MLP neurons of a small language model. Each row is named by its layer, matrix (up: input weights) and neuron, and shows model dimensions 48-143. Each number is 500 + 25 x the weight over its row's rms, rounded and kept within 0 to 999. Numbers have three digits each.
After each neuron's rows, "fires after" lists the tokens most often just before its 100 highest values on Wikipedia text that the model never trained on.

L4.up839:497493479515484511520450498550523515530504494501494473549470471486457466416513516474490519476476487489498483493477448509464516481505519499463478503510471546497513465549481513465483471464484531479542496505479494537542506497481520502465455505463509550509511493529545464482526532511487514487
fires after: " ", "{", "9", "id"

L4.up794:498515485486523531471482498563494503499511503564449561426490513543487520510469488496488484519497493508473545478525502513499540455485486542476537433522502525534529492501531532512494453516460512484520507456505465520507547512490550519505533473475480452444480506479457469466467512500516518510
fires after: " e", "v", " ", "ac"

L4.up557:511545491521518473496514517474512476498521483509505537563477495495505507530499488503498560484474509496460549461486484519445507506488477464509496503496527473481477469513482473489481513450513489476545505493547405499491549513525476457514478530535469524506526536523475527495511495488484551477
fires after: "-", ":", "e", "us", "ity"

L6.up153:526531478482524502466477458523539503456510474507494516461506507536549479551505489507467485491493491483444533474479501497482491499499493522496477488523460476493516485540452533475538532521485531460504524499510490477524479527473487484494526490556497486464520472461461536494527495507486501515
fires after: "ed", "as", "t", "ad", "ct", "id"

L4.up119:513503499481521535489493498520490517469523496481527468516498496506472502509506450506501539522498462490516489543520480453526500489486474496547406454531455540505507492437497485532515502500458516472491504481523475496513510487488476506487526493540519529488482495540473483499499489544491504504
fires after: " ex", " d", "t", "d", "pp", "r"

L6.up200:526511495497503439458532492505502457469506515506489512496476476491479504559487498501511509489465503535501494481521473535485477507528505524522433533507498497513489507468498483487496501481532463511493465509558456514482526459516521501535508430464497487481470460480494559487500518473509542492
fires after: "ar", " m", " s", " M", "s", "ak"

L3.up895:516502480531509505521511523473534488501472504485485527537498466462504469500485466505476485461481534522496514532531507512526505510469462503565493458541468500479494514495526457498467483460473499539495488492524486515543478477477517519485480510502487522515454502491504482509538478492444476501
fires after: "ir", " the", " A", "'", " I", " a"

L4.up51:506505484491505497520518527459490533535473500536484466526483501511534531523479514527505481543513496527544503532471510484462489489535495541510520496493499488520536498516489499520489478492528484491469508515537448523470463534511493499499574505483529536532531465527538522474471491505499500474
fires after: "ir", " f", " b", " F", "ar"

L6.up579:497480485529507502513515467500513527497494505534487525504508491486545510476463507524492511524496495536506519469507494473547511526549475507475488510529483503475514488487481500472541520510508510525516501495522521486480543450536508483537523446499520516507550480544492522498493496483538518473
fires after: "or", "ar", "ill", "ad", "an"

L3.up833:513500535454485474539480536517531506523480484525533517507497491515491511534519536476472493476515462519473535505515507461511556488518507500521535484502450519517523536502485537498500477511502503542506466521500494537542461554493485492473509499463508533522520462497468499490481502471498501529
fires after: " was", " is", " be", " st", "{"

L6.up879:490522500527534518472508487514530503481482488503475522514451490498489488515517514495504532475467482482520478512494494507466519461488533495510541517469506524494482472535485467464495497493512516483498454494478492520544514503504467521542463511465488497519547527528486503498473513474503514508
fires after: "e", " ", "-"

L8.up403:500519489494485519500502531516472534544526466513468471514491508508479548541497512498551521495524499427498517520555507493503472508493470512522503548505494518485492452503507507524452503465494510537511473518512492529475495467496493497520445505525488529487513466490500482470467532520509538489
fires after: "ub", " an", "ly", "ab", ":", " a"

L4.up596:468502532510487543459525499480468493544489487476489506504507495535507537514482495445520481505520473497466530523485523483472487489557544466434460511492497519512470483533506504532481495522523464471515453518500560503497512492500500495541508528484508508504450489522511501453471543531521503487
fires after: "er", " st", "r", " St", "it", " b"

L8.up501:506503485466462500466517527542471452466525499521508478506530480485563448474523492463534537557496515554545506466488508509494503469461518497502512459533497481496499535539480500511473486511518490458512460507508502483482517488492462488476494507492529506516516491478505511521497464535492489485
fires after: " s", "ou", " the", "s", "a"

L3.up225:529481529503455524522527491516510527499482527513511523533515477474479522449482529523463516512428505514557486537527455489522465449503522445532587548489491500541521553505520472530484473472492462524519512525507514474508509506526501481500519495505497494477497495529513482463491494494464512528
fires after: " (", "-", " \"", "[", "/"

L4.up72:487466515493485500532476490476527516470491552506474471488506557480476474503487496522521540518516507539461548501535495483536451475479510498482485498511503503448443493514541508522514463490464454515472480504515525498501515485512550523462506503500482510509522488495516510506518521488476478508
fires after: " t", " T", "s", "ur"

L2.up684:492475509468483521470512521495499513519536470469514497509527501493517545523473545489490484516487458493526473478524529487503520500485489425515511523468506481474485567490476494522500527497474478519510523525533486497513500507504485534499545514464470505487505509460529523509498510491512455500
fires after: " R", " G", " B", " C", " P", " M"

L8.up153:489524490521441528518545503528490502501551518495479543516473459477464495475513471489488540497483494494506565513493493506496504505480498509513483516517487494518486515491487474522530520493505440463510488565533523495482513492480549469523525454502463507488456500464490505518496509510493515508
fires after: "m", " m", " a", " s"

L8.up362:515499508494539468537492474523494528508525469471480514499515463507499501491501453486516496466461490505487572518507516484529479453464480474541504499521512489523501484532473511519489489512469511543466484446498524515469527474502495466508523551481506519493518467481528508529477500516508508522
fires after: "g", " G", "m", "ag", "v", "k"

L3.up88:473492488509468517519500459519524532471492455529531476521501489531462465464480443535522495514493515480493525467498487497487489492468495458495493521451454528505533480505442484545519473484524486498528526512479515514507483500477503490483520479498440478533512522525508502533485546506507521484
fires after: "u", "-", " (", "m", " C"

L8.up304:507475480509511491485515481466480489529512494551516511501503486470511488490471478505515512542481549499520566488529537453514467524526493474493541528491458543535506546506515510433539467451507501553471502476521496515500509459523472536510503462508504506514532522490503483483496517469500499498
fires after: "ar", "an", " c", " C", " was", "or"

L4.up629:522523493495517492439495518522504499466523472463524504482551553489508580489486443488492509527526515487491486549517507491501528472477490433530450468481541508471474522488537490481487526539473517484451497471497518494514493532500481516496482528511558514521453538485492499503490505504523440466
fires after: " wh", " St", "r"

L4.up219:491445530529479478523429518480485537464511505532553528485479497460488508480504484509459531486504491454426497500509500493530466501475501436532522514508506477481496515495475518537488483473521484519480478508478540529479500567479498541510493522541512498532462521522501494481513532519479581489
fires after: "-", " th", " be", " \"", " ("

L8.up533:496489500504440489505490470484453480524495521462488459558484496479499511511496510540518524507472491520505468528492508564491474495461500486519478447477491537531503467531517536443478494500540456470501472461548489576452493513490516537501510509462477507491520523478486515508518531520505513521
fires after: "\n\n", "\n", "igh", "ly", "==", "."

L4.up670:492490533478508491484424529529490508520533526468483493531499498478459491474504512515537472500503491545454558489538485511511484492476479542528548490492474451487493476481484483451507499553502485508520488486529517441487517488491539499527510485491519515502491483458520466510512498511525510517
fires after: "ad", " m", " A", "A", "m", " M"

L3.up469:484471486514497507509493488506476483475501488451531506491495466516519469514484541534501491538458520497512496541510443520500497418464480511475485527514522460509449520538494504504477496520539520476482497490518532506476457467502463515519482534515504526483576494506489537468513517493520499478
fires after: "u", "ep", "en", "p", "ist"

L4.up522:513502513504496504496505515537525501493522503478463521526529548530483498490525480528545477525494501512483480475488526512512548534510504478458478461510497483492488472448513506437524513505477498496477446464517452510501522489502472475506513469540525505509487511528516513510485485500484445486
fires after: " e", "s", "i", "ar", "em", " f"

L3.up705:513552491502533508494523520514537495531477509485547533527489482473489506531476524477509497488509493475526483486527525496495486484504522435517495494465512459495472474512470503500517507531498497469525503501545503522471502514501497480542543494470545499495480462504510491490516576496498507477
fires after: " g", "o", ".", " st", " b"

L4.up626:545504498518449499476549486537535505485506474568491491491515528550532530489484515508502486485501483466452491461502537499425493503518497484482473486492485509500473526524500487522532528527529537548481507523515514511483502509488486528539504518462536499505459540515502523464517506527540519535
fires after: " st", "h", " H", " St", " h"

L3.up765:477515481462485505494534520538495490460480494526471475530501471488482488449477504501464490539456478495498524486539446516497487528463514479503533521498462486501496507462500497513465461478539544539533520497531548513493484500486509441491515501510490479502515495555484500439488535451541541473
fires after: "u", "-", " (", " \"", "2"

L6.up272:524530458495508458505487488514494486507502499472478489495495519498504492540500526484494493496503489516551570478535515543519561454456461493531486498481493479513477468513494479473534496511463496476477523513471486514503456506522501463484512517505490518491543482508491515493511553491504469518
fires after: " a", " A"

L3.up558:539489531510472544511509525504521532482491541490458503444464522478504528502477493528524517488507514506460531478496520491523516541457512489489508498513481439471485522537505521488516494483480461530460453526525441492519516532494498431530453505497466471491503456508519541520501492511485444470
fires after: " m", "ar", " F", " f", " M", "ov"

L3.up683:514480459535499524466517529501530504490499505482539506477471522554486475523500515491488507510521536480520515477490478488497461473487464521510473484459547500522481483473538434491512533515514529491542523502492514470530470531527500539538437521521506499517519493500573509495467545517489498503
fires after: "u", " N", "or", "ation", "un"

L4.up202:526498515510468480489464489540501508484483486461457499522493523508502495504512559519509500499544492486488515514489473517528453514495464503506540484467459536506527495512494500474496457514560488524501482500488462487509528522496517488506520502497523483502484491502503514509493495490557502507
fires after: " m", " a", " M", "M"

L6.up216:500502474520518490467483456533473523509499461504512508520497491516477512478500500534480530489518466485480563490492520470526488541520500505509482488511511501532514530535480500487529480492465493539476478503534531469510547509482483472520464504495532539541496488553506511521485473507492476522
fires after: "h", "v", "n", "w", "am", "m"

L3.up180:482461462510492473507493494487517514473503509474476505499528485476432501517494483495483500528458446529528542518499512500501463504517522460510518545489472495507479538485468505543498497475518497520507509492486566545472484512481487523474528500535481544528480520520478463477532532513502510552
fires after: " \"", " (", " ", " d", "-", "u"

L3.up853:518504489502479495527483497477533484482484474527512506519462448505470461494485483498500525469494500514473518520526464520503480480512475445508558526492513495524461522547481477521456481578518554507479471556517496518500469478538480515467465506527482497501424500471532504497517543488506486487
fires after: " \"", "'", " (", "om", "-"

L3.up872:491480488500492455472544536522482479511459467524552546503506484479454468462482517523485485521501518471511558495481487489507471513523528502507532509582525504490446495518517500494525485469510484510537452491533536503447495478494542503495499504454487506488511469521501511505494510504470499493
fires after: " S", " M", " s", "h", " W"

L6.up514:519541501469544524513550503514516485460542555514505491525498527532555477536515527462505498505500520550489508434466527499496455509471477487477479530522507485492529521495502549486485517532514459457492476482518510488499493509449526495465516461533491463493513489480500461490527493517536530493
fires after: "t", "ac", "8", "as", "6"

L2.up682:493483501507531521497506485484476521476512501488490522516455511488482532509510500505459492504504468491523487466481506493546518490513485439479494437459505527471509475451565488497486512459553474550507520565490480436567490547520510477508525479465484497540480492507484501513523534505450507483
fires after: " a", " o", " A", " the", "le"

L4.up134:473491449533479478510498488498489490479456498513501494461478507522488476491514445517505481484489500506496468535544489497455510477486470485524527512524482514479489528513509486488492514517530522550500476514489512515513514533501449489498495543463493532471477512494489464486529511470483490503
fires after: " C", " c", " G", "ic"

L6.up541:498465501480506517486526534518493475465503509512503498525523475523494509532461491501511481485555522480473491521503463503498508479491474518543511504496518506481501496497487518516481517503549494563443478513517531555484518469525529485529486501492509533524462494514514479513540496511529493500
fires after: "h", ".", "m", "y", "a"

L6.up804:523558453522504491554498500523477510496503498512520487536493453493481528539512495481489491496459481503548473523528496517524546461509549493531469453556501515509499504465482502504506478454531495524479447532484506513523509508464444485446550527469475510480476469525480488475501500500487461471
fires after: "==", "s", " c", "os"

L6.up379:520503502518533477447523519525487496523491481482491518468487505509532497539514495482506485507486513493456461469516526519471503483493494497477500477503530451520542488471502508466448485512479507468516493518491509529529439506486478514460457498535497490533509511554501496494446537507514509523
fires after: "en", "ig", "r", "u", "n", "er"

L3.up263:486457517475530525542508509505469511486487521511514497495445438512558486511507470522506446473473518513471438469563474481467535482505516517493466472490480491514477471463540517502456515493530508472487492492522515523527450479501515504529510503498470533502532476502485528505523509477539478518
fires after: "y", " ", "s", "en", "ist", "ep"

L2.up408:503494491492500510467477481525472527473470518525491471514491473491553532484516502485499491559518513491482505515478450547466542518480480487472504518537512500496515503484524515502488473539479530510526454477521464439486449556503526488507479535511526537472536505521500568520532528494530488549
fires after: " |", "5", "4", "1", "3", "2"

L4.up660:470499478482477546497488474514535502514508464495520500482464536511501447547517515425481528510476487479488483474538522506491472478461490507465503500521465495501503534514536511507493508483524492504501515511461493554516457470490496495443446461539524509497503530537499471536445525520511538497
fires after: "r", "n", "b", " O", " con"

L4.up510:507565501505484493534507496547514534517518479491518466516470507472529513503512474485524491468490444475523485500526489460476496512489521537505512472517468512528463502451487523476521491462523536501513496488490457517516499525480537523483517500465469497447449520516510497523476495498517479483
fires after: " c", "er", " m", "ar", "c", "=="

L4.up529:526518527492481496515495467518499530527514474497505489547466494497514505483535508511527475518498465436473495519477536473494505533482553493500511493521456488495472472458504495483563488480532512520493526539520495506497525479538448518500494530474512516506520507491497481538509469528512484463
fires after: "==", "-", " (", "er", "|"

L8.up422:521470494484495450519534453531516437506529529429507518497461494509527499508483531499487492474483530504496515533471509489470441508525486501514476520536517481508475516512483487558468530549449451501528529512490482485507573463493496521506536493499468508474507488496537515479514523502483501456
fires after: " s", "e", " re", "s", " S", "re"

L4.up696:474479507513470465474520518498515540517511461490539503527504506486519470520494526515500468485509470499534468513498479481491496494470508449525491520500492540530518488551494494503474500534523495520487479514523471519450524488506503532470490506512434519448459518484515510515511513460527497538
fires after: " k", " K", " \"", " V", " v", " ("

L3.up63:497500503500527500471440495532572502494468469522540528478486473502515515517547464507457495489502506488497523532511512470481516435520497482535531500520454483544499497504491530500516535459493478521496481555490501500520516539512496504529503499518539496520467470521540498491483514475462524474
fires after: " was", " be", " were", " al"

L6.up775:481493480505507491504549469535505547549531469493484514509494493493508475475496523530509484495537487495494500545493503535500517497436459468527521511571474426511502521528472492497466462474505506512523521498498470491499464476486539489499466514470498527489465499489466521489519459461504524491
fires after: " the", " by", " with", "s", " of", "v"

L4.up235:527514501522517440510515495455508490493520469465505483494520518484451538547518464498529494499484500491530531459512514566492532462496502451476475499498521495473506508478523474512504471519490504502498493506455492550493495490502448527525488581526522515512512480533536515483498514513483486496
fires after: "ou", " wh", "u", "r", "i", "at"

L2.up551:491457483526487506450517530498491533527526457497544493486518495506513503479478470469490497481493471474474540476504447523506489489467520547484498500532523439577512468499490488501499484499525506466508554449514506484493510479497524502502509498516560487537513494510544519465496554495508492511
fires after: "u", "or", " he", " b", "j"

L4.up417:491505482506483523502492491478485517503500491526473472488521472526504485513508521486472569534453538480485508498483469515548486474506492493505473431477475520515483517519502476494504526515493475514459500562537456438527502523521479473467510537476522493516535522553504528464516539507487463500
fires after: " the", " a", "el", "e", " of"

L4.up754:502535526497517509500507515515511472486476497510509510484519515487502496502518496478460509465478499501487497515530477462505465508476516499494506502515511478534462469495544467505495501545489484446492559564549537454550530518544486471466496523477519498499472435531521487460494473510474489487
fires after: "er", "h", "p", " o", " f", " r"

L6.up146:536475471509503491477511475496484464487524506533503504515505520501461506509528512500459553498504459496510458520515522539555513472489514506487488472498473534462474508525507460507449511475479475516487500542473500501496521486487512535539468511490518544517501522456516491512492484508511546559
fires after: "on", "am", "el", "l", "re", "il"

L4.up748:496474483492461525435515517491463500507453464469582536514530537512526475483513459498440508514493528449522485520528477486483514479495520466507487496498507482527480529474494499498503517532528474463473504512506472547500509515545490513490489489504511526499538551531509533521490528489452479472
fires after: "r", "c", "ur", "ou", " B", " b"

L4.up410:480510513453541490460528510525483493575476435474484513510528498491478512521445538488496509495488464491510532461503532501514529493501461522568509561482484548473478523507483531536485520510500452477486531476504474492488525500524500530520520484518477495496503516476472487492469521497528472479
fires after: " C", " c", "C", " Al", " A", " S"

L8.up594:478507472482502497476508481476479512553536489480485508492456490509497502516481553516490478534513500486483471494493494511483508514504478530514475555547519503554472483538489499495445488503519545459526520521489479536520439514510455539514510526518507547511506483492524504488467513506501492480
fires after: "ul", "ep", " a", "p", "l", " N"

L4.up728:471519501517449488490509477518481515529526513484508510485491427485490466492463452560499477536524505485479554467508518474508527505503506481509467487459496492514493499531485473474490514488498464517485507467516472498463517495527513490495522439511494502489513533497471493475495493490505491493
fires after: " C", "ers", " the", " and", " was"

L6.up403:521491512522489515502501479512560456507533484482452482542540497491464500534481495452495525519516517462492487522507471502501530458461493473505428478536542497475481533510505475556470488485511492522450462510518509513502547512521516513436518501503525554498540505502501499530473465500509488533
fires after: "om", "le", "m", "h", "'"

L8.up750:549486496495469460472491479522480486507478542469545463526525512474530487516506474471525503500484510510530518464545503476532496537474529533526488497502476467478497530505454495516528535507525513480485461507526494519512500485509460484509516493477523480496525518476492537521494483484500471519
fires after: "1", "–", "a"

L6.up682:545527490529547532507495516500503487517502538503529531501514488486493505472513480501549470488492510500497475519484463506530518510461485546475524547480519497540536465515514494469466485486505493540528538524496534510524493508496461486470488491477503531513472500511487506464493460462506499474
fires after: "h", "il", "j", "he", "er"

L6.up101:532508494556522515457447534505564531497453476461514517530482515525489514482507503491516504536509485490484534536527537474484525490478505490495482503502518480520473489521459501479548514450471535488487497485459506494514503489520494467446450491528548520532433499531507518517506534482482540479
fires after: "n", "e", "an", " an", " a", "i"

L6.up363:515543534517524455482487520526526504545488455491493491534483537502500490449473457516472507495467494529506477544525497488519527490479524476527471528526497494502495498500486512543500517531478506522511483462485531563487470475500510504440470514489494521547504503474493502513503491509473472501
fires after: " s", "y", "c", "ec", "at", " al"

L6.up680:488495504483537467483504467470540547532511482528501525476508567527503495522477490499480477514482506498509459496529541492480505478513466481491456492497481445466495462488508472491475507511535519515512523491486509496528494474505465478516455475579465519509529510483528464487439457498524472503
fires after: "u", "i", "b", "r"

L6.up608:514516505447514502481494552483534495485551467445514557497511506502538495505508474511538476489462518529462490495508501470504537512487559507510501483512521483488518515517498522488497511473491532523522501476557474507516538455456472463509485502509503477493509482533508482456506513447515529492
fires after: "e", "er", "ed", "t", "en", "et"

L3.up597:505559498444480520479498515520472487497518543508475524481471538499503494464495539473468480474443513493501489513511483489485551453501522497479532500487485476473506476474477493490470485501508480509521497520481557492495458517480534495530516543514505495492503480512535517497501526469502500493
fires after: " R", "es", "2", "u", "a"

L6.up137:536506492524484441518503527507486501470491513468537501506547546525508498495489475491517489479465476485495489506451507539509547504483534486513518530523535504476500537529488496516491480467494535484503471512483477490514508501463503480547486458523486467521513491458553517477536583512498510491
fires after: "t", " ", "x", "d", " v"

L6.up643:536516498492508492535500523536505494515491495512485511462503515471446525523556451538476463458492484506510511519501506473510542461531499478500498450498516435479498504514523475543496536502501502482497462513480511516528557474516505523472489552519487493499440459513554544507540567511484518505
fires after: "ou", "h", " G", " T", "r", " g"

L4.up810:478487496495555514527473509527499530534471495477488469498502479481507475508478494503538473527543528491502533490535490499530524450493453510490506485475467460492509509484520487497553509482486498455533505491505526487498539530477513431526483443553471556558483527480484519479492482508501499516
fires after: "g", "m", "r", " a", " A", "ct"

L3.up467:515493494487514550474490484472512554509497480459522499509528547508501504503493492534539532525533505480489538477511517497508483499471509511530556499450515479550458422541484509512464497462470493436486509460491530517520548489466514503492503491511516494477467486458526457526526511524481504497
fires after: " o", "e", "ed", " a", " was", "ge"

L3.up323:529548497501512487463486472545534519529497518481475513523488512516482498561481499514504493505482527558500465497553502486574506463512507466502498521507483505545478482553471517498473509502501492503512500516527547513469450477509495500516530495507519497541477563486510471474514491468498522453
fires after: "%", " |", "\n", "|---|---", "|", "e"

L6.up78:512506479519495491505521523503496518539471544553529514464477525450554462526469510493482437524469489498529523527525548496482517489458448574510532503490497484490476517449504502468511438501525464489463481552497505526490470522460511501491480512508475513524502499521475503483485487485487515464
fires after: "er", "en", "ar", "an", "g", "ir"

L4.up340:536525477533520535519481474469492535522516494497483468508492522506449488549511483500530502495516495515513435520536514496528493459474502484515450533490511475472465504477469510476528497493456537489519515537531542512513481465517507472482528504496519493528543469511532521518497513479478480485
fires after: " a", " he", " A", " the", "ut"

L3.up892:517469448509479490467448485524494487512512548510484510482509484469549493502515543501499505529485469474546526460489482554467494523495525519474458484498498485511510498516474512493545473498498488523476505488485501469515493551537469490498509540537500533473492508482516500499531506477515505480
fires after: " |"

L4.up722:505499502454464500505472511541507487477528486531463493510489475549523519512495501501505498485505471493485470482529505512515475496465501508515539500529494488485524473462523507483520472520512520516485503510518518502531524541458492513526528463485490489515535551526503453501468482475509522521
fires after: " e", "le", "e", "ar", " le", "v"

L8.up623:520497486525458429533531511494528509496435490505504504499544498481528525434518476502484483506524488485460502491499518545506492524529530456505503544525489517534531514492488501527480507511508508521534524484524470503507518503478523493474497487519481528522479507468528489471479519471494497457
fires after: " v", ",", "t", "s", " and", "j"

L4.up572:461516487511515500486496501522509466568503492468500481469501500484541534535454461509424489537536474492498495479525541518469529477459491465500486519523497549454514520494520505529537577511444519502499511505492492505463497474515512482494535491521485527509492462495491504480479469494474477509
fires after: " C", "A", " B", "C", " A"

L8.up138:505484504532472470447529512471493507542497490499470473543490484529538520485489507458468472512517506514460503525501531507505475500476514469516473550507508460511535506489505479498508525500468506495489557491518517510517517519492498466507550504516493482485507547515509524465512539536515515534
fires after: " b", " B", "g", "u", " st", " J"

L8.up99:527509505523475471489511498540521478530516514514510458481518491497552518511449509487513503533496470514502523523533492479489507473448544475511511469515512465575495545484495478477519506503491515487510504481540516511484523546481491521495469512477506520475469525497499510451485503495510480519
fires after: " g", "v", "w", " f", " n"

L8.up716:493499508494489486503483509444488494497514491505485515501479499484572538481464524521486530512524521470487503495543479511495474548503508499505496500526517501524486491534506488501537469472530522515508497487505450488511514516487479510473469475552484546472501505484486507464494505512509507458
fires after: ",", "ed", "id", "ing", " and", ":"

L6.up512:502511516512449515544493508514521493545536477500517494525509475553527528474486487500527448455502522483519496538539456491494460494465489503500465476477513546500464553543480516503517534455523532514511485503498511525478528563487498540484497547496484460486488517510473494520483509529543481564
fires after: "=", " c", " C", "==", "===", " h"

L8.up437:468503536526486505480486534480470482497493493490458477556495465500517514515499508529504473534499594487478506523504465524523518468469503482532514455522468487497424491479462488501470462487502488525503515505505482461505480493511495539550463509466470510509469478497471537469495487468526506498
fires after: "um", "p", "om", "d", "ist", "im"

L8.up614:480467469497497507508493501476494441479471531531502490540489473519473540479504507529504504499471522516528515490521505473458541463506481511485518530527461557475470497494535505449526529498510474518509511495536534517494483510490515458494446496524505524499518477523513505504507426523529500541
fires after: "em", "on", " L", " V", "al", "|"

L4.up378:491488521520479498487503495494482473471508509500516495525528516492507506475539521507456515518506477495506507502520503496481508510531494480521441486523487537515454506494521511498518537522492467526538506538498524493477506490498569518494509480517562551511504524495478495518488481526522493497
fires after: "r", "l", "p", "en", " L", "on"

L3.up708:468483470506521512500501514537496492491511520521484479544465539490563503534470490522468531485507471504529478484538488508538471516489470469512478502495480499473491479467533469500452509490486521521498489479522514485480510478480484508506521534512441502541462503502506520480543501507477495470
fires after: " the", "ir", " f", " The"

L3.up145:511498501519498472479506506528492485514479522478530520535544447481501470492488494567518518496520527491506504527503471497539536525501513492505554484492510559465495475484515469513489452471454503467511514487509478462519480504496533506472515469507473517529474436519514492491518480501456485476
fires after: " s", " ex", " S", "i", "'", " a"

L4.up164:500498485536505499526530472513469478498485525481491481479543534491472533490524460566482496467487492495475535511469508500473505537473510445471486481500462491478515519526522475504531516458474465493466470485502531492511483475480556520484529500468512469446468470529517508511553535519472500479
fires after: " t", " T", " h", "t", "et", "h"

L3.up204:508503542497453506491477486531485497464520517471500484489464501457509483516476470452498538538489444475514486507503454474526501479473521497489503487521512496512482496483504453484517511496504456442460493510539539488559484498492478511512499507524462498505520508462515539519468479505466491516
fires after: " ", " a", "a", "an", "u", " A"

L6.up725:525506473478478504521516469457465507529482490523488534494450530520508463529489482522490502508505482505514477572547481495505516506545495488489510527493467482495498540499527449476460482532495480532518467545491484576490506525478511516502496509522514517513483549487501497545482499502489518529
fires after: " c", "c", " p", " C", "C", "="

L4.up545:511502506504449469500536514514488535509488531512505508491503507508530496503443532521494487472567505482549516492518484511506485519482517495521497458484497498469485492503505487490489514494509504512505435468502510518470545479480506488539512511523520469438482540503494526528494489468581512478
fires after: " k", "^", " K", "ill", "n"

L4.up876:474513460525506506484486517492478458491474448472534494492493519494500584518506474498454537509500506483488503486522530485502489468480510473516491497497511482485494534504549494510462509491500488480515539501504482523489533496479486486498497475487531522465505545485481488463450537484481474467
fires after: " wh", " n", " pro", " N", " to"

L3.up117:484512476511524498508479491509520504488496464463498471540544503523500530484530469523510506490555534500521514463531477454490466447481514472515509481495499516555481518526485503512489542455524498494476522496505509474495525513513464499491531547517531507476529477496504542506504481511448531496
fires after: ",", " h", " was", "on", " a", " G"

L6.up418:504507511480503497491468476522499470508493535464513548541490443516563520502518537484490500506487539526520478511565502491544489507488485501504497548485472494489513504540528510564514490501456474538527470528497530512507509488475523507530510473540515497513500526536488489488475480447494510448
fires after: "e", "o", "ost", "%", "on"